MLP neurons of a small language model. Each row is named by its layer, matrix (up: input weights) and neuron, and shows model dimensions 144-239. Each number is 500 + 50 x the weight over its row's rms, rounded and kept within 0 to 999. Numbers have three digits each.
After each neuron's rows, "fires on" lists the tokens most often at its 100 highest values on Wikipedia text that the model never trained on. A number after a token or word is its count.

L6.up1174:520522399517538443455514524494512452473532499493521470527405547574452470525384536453486588528503563559576488526542565565449481505457473488450555495538464563481481454472454561476497528522459514522422543575490450489533507480483492482529514473618482548476451432512508457566481542508412459566
fires on: "," 44, " km" 8, "e" 5, " followed" 4, " mi" 4

L3.up1024:421479538538536541550528514539508529476519570493465502582513494544511562576510583537544515471515422545478530522394497471576556582478428451513530456497609577543477527527504566517509515625526484447474494534495477528584436544450486501535560505505598548551507582525557496530551541512474522544
fires on: " oper" 22, "iss" 12, "est" 9, " record" 9, "olk" 8

L3.up1061:526552501506521524498598524542468516607478537544466483522433530476503506492499516565562476425544526545564408586549490481478497567578622539461551605496489619562582431482545557573534577486510538517509460557520469573563632570457512503491581596446541490605519538437460490482478615532566472543
fires on: " medal" 14, " made" 10, "ook" 8, " bronze" 8, " born" 8, " Jan" 6

L3.up587:533516566512617525516484519548435537508584474501580537571555590535504499594502531564497541490483471547474496456414579516559500555474436519536526524512537589522492572529498616454483517608523499515422548477555520475567453516422471599517544454532574533574545540529494543641508569534499533590
fires on: "ud" 20, " Grand" 17, " tra" 17, " oper" 12, "olk" 9, "ilm" 5

L3.up3:557506454474560528453439516500495518637463395597404472520518560504593511512482447561523528521417501444407535467532572454559538486524478485499432465495442501546497445607484493542559464466587507438373551491460452546532529487541515532507602556499583450562435513434441546547525481517549478561
fires on: "port" 21, "minist" 10, " population" 10, "rent" 8, " occur" 8, "ident" 7

L6.up1253:528562445506477516478533518508478507538446479413474536521422466530483475543492473604478522419408473433391521534394454566500560456544480411526520470579521472474509529451474501543476540570414426400347530442513476546505445534496479381455496551513542511505527464466612421460487403477480482542
fires on: "%" 36, "old" 14, "cel" 6

L4.up349:424425485429459410469467502494531459489551555482458393556499486454440516502457521475456457458420475370470520473490534544507435504496443542498436542444541483509491460512515541584484385551491359445531496520496483462496439558352515464520462542476416489429471495494461462563473453496504651439
fires on: "%" 15, " species" 12, " Dam" 6, " village" 6, "Cl" 6, " cross" 5

L4.up300:481531516554492558495512456574487529489623477482557530598518549461459499595552480479513605492525517581516509545568577593581505589553466514429592524496603506524540526534492571544545467556536542551511507517524516506540500558429556542477481496511469476484485494439582461563508508529551565487
fires on: " life" 20, "re" 9, " bur" 8, "cl" 7, " year" 6

L3.up192:461453461507598519464437509490471491512552486489488485560525491515507537593520500560470517429479417504430566441413542410594500480447464493480549437533526470557437475530462546499541474531502452484390564500457407503593417474486409549540526478475549439544499522435530513597513507482434450552
fires on: " oper" 20, " population" 16, "olk" 12, "minist" 10, "ilm" 6

L3.up1126:454486484529452500475540465600387430462454470501445463472363515388405499514472489512527446400508498519481393553459504447464465556518564455472476589448445615510537445503524567497462524485435505448488420543484464539536562491440445502435591560416531510634481528417497395458414562493494471561
fires on: "nd" 26, " made" 11, "Career" 9, " Jan" 7, " York" 7

L4.up176:460520499538515456560483535484482500547486542455418413433558421474445579530523481555573591548416512521584525553448396458594518578505598558496454450620463416546501512513458542487461492500564516513467528505560484396522520508510530508582493491579528594504484486434518537579513459411514441478
fires on: "." 57, ")." 12, "—" 7, ".\"" 5

L3.up377:480480541486567467431521473481511466346515484499547510422546500476525486422497484499518513669467558452524570494538476545511523471498461596523470530488546458518482547469526490455522523500550482602527510442475571437513526479584530505516438478572489614468473461642541473467454461588496600473
fires on: "e" 18, "ec" 15, " Or" 6, "stant" 6, ")" 6

L3.up500:501497516516509407584557517455540484499459538376519460485459542606562481575460454507494509581402530430582493562471493539460463476513400486436451484512593532467563484483490480533471561502487515534516460485557529464459389534491473442528382523515466477346476462518438571434553444525509570368
fires on: " tr" 19, " rev" 12, " str" 9, "omb" 5, " Fer" 5

L3.up138:501509505497457461532578487483555496526485509508482486443489537524546523462448451546559566604390576436554604549538431491473533447554503532492459552488580497489580466497521406522502578437525560561539518489549515530468539512540520455524473551519512470433455439558440530427500426547547580428
fires on: ")" 29, " tr" 9, " str" 6, "Species" 5, " mot" 4, " Or" 4

L3.up1157:589525475487551540486423477517462536446504390590528527450546535486498417445526487537537491556528516510487493466551527502475453514546425588520462563489520427541499506457535467529524454407612478649513474460500480428604532464529463515512431453519498559529469477517506440464407490562550498522
fires on: "if" 23, " $" 11, "#" 7, " '" 6, " Miss" 6, "olog" 5

L6.up888:530428501515508497481473604497463495473533528587513536502518598574556513547565513478528492560523577531467526454571514534519526549535479591551513515461405632589545574571511498504490538466473568542539510466524587430546487460550552605569569542528594488507517471590518555506489525517602546440
fires on: "\n" 36, ")\n" 20, "iss" 7, " fac" 6, "ag" 5, "r" 5

L6.up577:472481500535537516485384496544464492478492502351440467508500516433520397502545478453483564409445493357611460546495511540535434533535541584482521485475465519486490491595542571478388496431535510499514518564629472550504504441488554479539477460602495513526426409538519467559539569491494432412
fires on: "," 74, "\"," 4

L3.up1143:565454428456515478445442470531466503481469344606504464476543487430461421443441510478494489479450520469464504386502466493427535463481435563499438497459453360497427492400484511489528445429569476536483510464479442449523557445527487492471420412509426443503467449489498470482441437526472495536
fires on: " '" 22, "stitut" 8, " Part" 6, " $" 6, "reat" 5, "overn" 5

L4.up823:487485503444525502460511483507465458448515483460552480480465515471523381520482494423484498469490514468489449515511552535561461447504483553474511438507383499475476477524540465492487492555484562406517506434468508417502491485403489408492416581364455533461508520501508474499461488474470588456
fires on: " JPN" 22, " —" 12, " information" 6, " reve" 6, " singer" 5, " bronze" 5

L3.up738:427440529549531593427582490511457498558507589472412531467391452428504608480490543462592593468475516552574560490501474495556510490510647472461510498524496412510461528548501483451499602533543538514475526478382447544492516490574489539500524582466548433630408517516582501470493486521553499474
fires on: " opp" 18, "port" 17, "iter" 8, " poss" 7, "aj" 7, " indic" 6

L4.up285:511456446497481461507427443441466532475466438508442517456458414520458533547496489511450492493499473466449507487446370472444503484454497409448482507536509481468458505499460481467515547407502448541430475488483486515495518403532487559445517375521534497573499436448464516407449500458503328519
fires on: " known" 28, " Party" 24, "oul" 7, "″N" 7, "ensity" 5

L3.up563:466475452462571480464596437520482420550443444525456469505498491516534519566524433541462539462521491454435497538483475465427515519514617549373405605519479588507543434468545545572550544473498486471433530525529394597549533468465490467449548638426577444567493487461523404439486554536478544530
fires on: "nd" 23, "ep" 19, " Ret" 13, " vill" 6, "ook" 6, " made" 5

L6.up745:535436499435514487414443557528458431509506484521554450563442509523514373503471505441488543473524581413411476460514488475513445642571482483490545475505449580504534536451455575497465515429512549573466458446485519487495465533525499503466471422513538611496593490583535487551501523470446460570
fires on: " |" 43, "ens" 8, "," 5, "ian" 4, "e" 4

L4.up716:452441465460504485515549535493494474464405533531516462443497493531517463480442480434498405495482479500484488491468485404443502411454504503511471470489308455480442424462547506421466458530430473444498445451477529461522523444474488393545500536355474518467473540512484463474465566495418586493
fires on: " —" 15, " medalist" 14, " World" 10, " x" 10, " bronze" 8

L3.up1170:465510611468521483573537505501523497506492525405567527497448527519591466512416456602547600595418549509513574510450491546504560445481465562484435554516522531469581553475538484416517528514455517530450527443554508475469481475533477501532524507526506515429524427665509565505453456557501601480
fires on: " en" 17, "her" 10, "e" 9, "uch" 7, " Or" 6, ")" 6

L3.up302:502617449475485496437471555499531421487479534458463530516578436415438466571527485648481448469466483543492548477493462503551513453520521452514436427525392418455536513513449481443488541549493491562443559510553478524561543490574528483448447525589512563469440500563545480570503581500455483483
fires on: "." 42, "'s" 14, ".\n\n" 6, " but" 6, ")." 5, " following" 4

L6.up252:543492442479473441454464509477456520481471403493530455496482457474425474428470483518474456456457445479412472506430515516459491394507521470546530370626578417539512499544501507512479488472480458426406500435476477553424451531483456456500495524448452462489471491440505456492466437417488532511
fires on: " place" 37, " held" 8, "ed" 6, " spent" 5, "cel" 4, " left" 4

L6.up674:534497425461508471461472478494490499492579499554517460482516421489545503475504509466429514541555500413443525491490461397551500581543527491562499559455429451431551586626516520522557465528537459491515420507422562518452413581526519504507512483470475450453535489547465538514435530452540500577
fires on: " |" 67, "|" 26, "," 4

L6.up291:549446573593567539455515526447439493482501553577524533519510558610571547539532562526540450496500597570474532506584502489516483570513471611527542481473488639584536518565556508529497488439434539564529536489508552427530461553568498569568524515516577441479479473599502545506487460597552625472
fires on: "\n" 28, ")\n" 22, "'" 9, "ts" 4, "stitut" 4

L3.up1271:478500508528535545403504526513518483552522559498542538477428445457543610472498510448509539492498580554519494466596498566532582487454597509492519423533412428463433517516479536427553569571511553449492593482402465496449540478576521564528515513519487409573487467575538536537523455489533479511
fires on: " opp" 17, "iter" 9, "itch" 9, "ish" 7, "port" 6, "aj" 6

L3.up834:454507552450478511514459514419473530504483494498462527560487467512480469522515554471505498450457401437413488430425511471555480559416427470428508393568539497478482564509511519451539466556515416474400537506515425466493372466501462517485516451472512433530453502481476535507495534467467479500
fires on: "olk" 14, " population" 12, " death" 10, "minist" 10, " wife" 6, " young" 5

L3.up454:430512581485510437465510512466413483411554512533488523509504466456477438524585519531476467527504452510428532483451572433543487610466434525458509496512564551588509501466557497431543455530581425579406489492500530482605516450507406537507549446483506509540460528576536479553385552495477468550
fires on: "olk" 12, "|---|---|---|---|\n" 10, " oper" 8, "bec" 7, " debut" 7, " Oper" 6

L3.up644:532523496527532497508438498527483547356551530513583508478585524480447418487540523545529496554523496535492507522485511544491451535541428543567493574502584440500484527409527490482456484490516482620543479464547558408558520479468424481527393425545480617506521526564539435507423516532490513516
fires on: " Bar" 21, "ec" 11, "e" 10, " dec" 7, " self" 6

L6.up277:430484561536520573402457474543557514426477503467446523538599451515457461545482543549456489451498490451506411444500576477476507461546420531494470510529402487533455471495501481398488572510490494542489456626549356506514480501502518503532398501476626454512509422540553506643418442510402565506
fires on: " a" 31, "-" 21, " and" 9, "—" 7, "," 6, " st" 4

L3.up876:521577546510477522540569504517580530515507548499545552464498537513560525461486468574578585625465584538546576601574491572479572496561537557531478570512571512497585539515549487483512587465519555560535518496535526538481578540547531504513471539566504523494511501598500521446481490591564586467
fires on: ")" 33, " tr" 15, " better" 4

L3.up701:434458463518511552387451508531452465449494459543482507463398457406431541435466552463519455420529529537507419457478512549464523501450538497477474465456413463481405531480497562406488526542522484460445508424374397411488582484489474540475471468467489441642441534532533452468432492534500487553
fires on: "ig" 21, "aj" 17, "iter" 7, " York" 7, "-st" 6

L6.up686:434453537516480577487465581539403577458398517525496573462451562574559555503532513520481474418473506551464571498481501482455536589511423537561476498387409625564478530531509488549451519531485519574542561474503559421499516508508506580524554551501657484512564458634532506482477540558526521547
fires on: " exp" 23, ")\n" 14, "se" 7, "\n" 7, "in" 6, "ag" 4

L3.up1060:443548645456462546505589518434481531583564627435488628516422458473492551466544545490521605469526512581556510485525516514542517609427608572425580481553536486486565581512548480448515595503612482589462504498478423504525507492567485548494535495469536447570480491582541543510443562528568518477
fires on: " only" 22, " that" 8, " way" 5, "ik" 5, " chief" 5, "ak" 5

L4.up979:536498495564496548550461457436512499388486401547477540494561519556521495610553453415510536517454466511459509579489494460535461534513414484527434460589519509442464516524518464528458548424530557559431498470482532569435545506551428521479540430514529419560462543519427515460502400424487467450
fires on: "erm" 16, "°" 16, "ast" 10, "atform" 9, "uc" 5

L6.up924:511502539522529520521534535499506515523518528554532572510547518553582512559612508560529522549555569563542469515605569539571514543571555555502565599536515594527513555522561510494522562497526548592582534486514548441568529493537567589560565472518560513537529572564521587550541522576538523497
fires on: "ag" 53, " only" 15, "iss" 9, "r" 5

L4.up944:559485465542499517607519496504564562398501412515501582520474471553484506634475420454555494548475454521371505539548436507516440553466449423465489491568563534416464502494484497553458510441513537552413512538518547597459501514498416512478521452561525452554461542529448504400573471440486484393
fires on: " Pr" 15, " Def" 13, "yr" 11, "atform" 10, " dep" 6, "°" 5

L3.up679:481514439469534520480502448624484479453499460547408525451568452504481558579540455463551505520503550518576453449650457536511364569462558511515479438429453526510517518515526509541522539471530394485505569482597462472469447465532572493561504392530519496469472490495493522486518507496544430485
fires on: "\"," 16, "ings" 15, ".\"" 10, "\"." 9, "ions" 8, "ations" 6

L6.up408:512540448527499410412540496433476471557487436416470513507433442540529441569520484546485490449404496449371496499450514545515523467543496437534508481570539511505490488500515523500483495533448394413376526404467481472546385470449472382467540518482509502529473443490535437500448437477428510478
fires on: "%" 25, "umb" 8, " Den" 7, "atter" 7, " Dou" 4, " er" 4

L3.up1257:493494576457490459441540481496480456457487534404497544414393453444537491472480489488480591590415581494580536512527485542476501509398589531470503517515507432416515533499504477440497594437534540523511543438485453471446474492617492497491449486457451432475430414635542517456466433555531550435
fires on: " tr" 15, "hen" 13, " str" 10, " Or" 7, " car" 5

L3.up1142:452453542517563487489587469567463446455526546435497499426411509486555589561458488548513602584423583514587599527467494555462560508465533530483488533466546490482529519531510501466502599499540549540524537475472494521517510467606485499518474521501547483522435483637581501498485423574510599469
fires on: " tr" 18, " Tr" 17, " str" 9, "able" 8, " che" 4, "che" 4

L4.up1038:492472525493522456509533438500610447543444428458543462556509526505490476476543458433496483485498428668546546428488399534509450517455423391530435548507567467505442518480466372506568456522440495472483525488471620470456567425510548506401528516508544497594505575585513412493517447487403582503
fires on: " and" 42, " later" 6, "cess" 5, ")\n\n" 4, " World" 4, ");" 4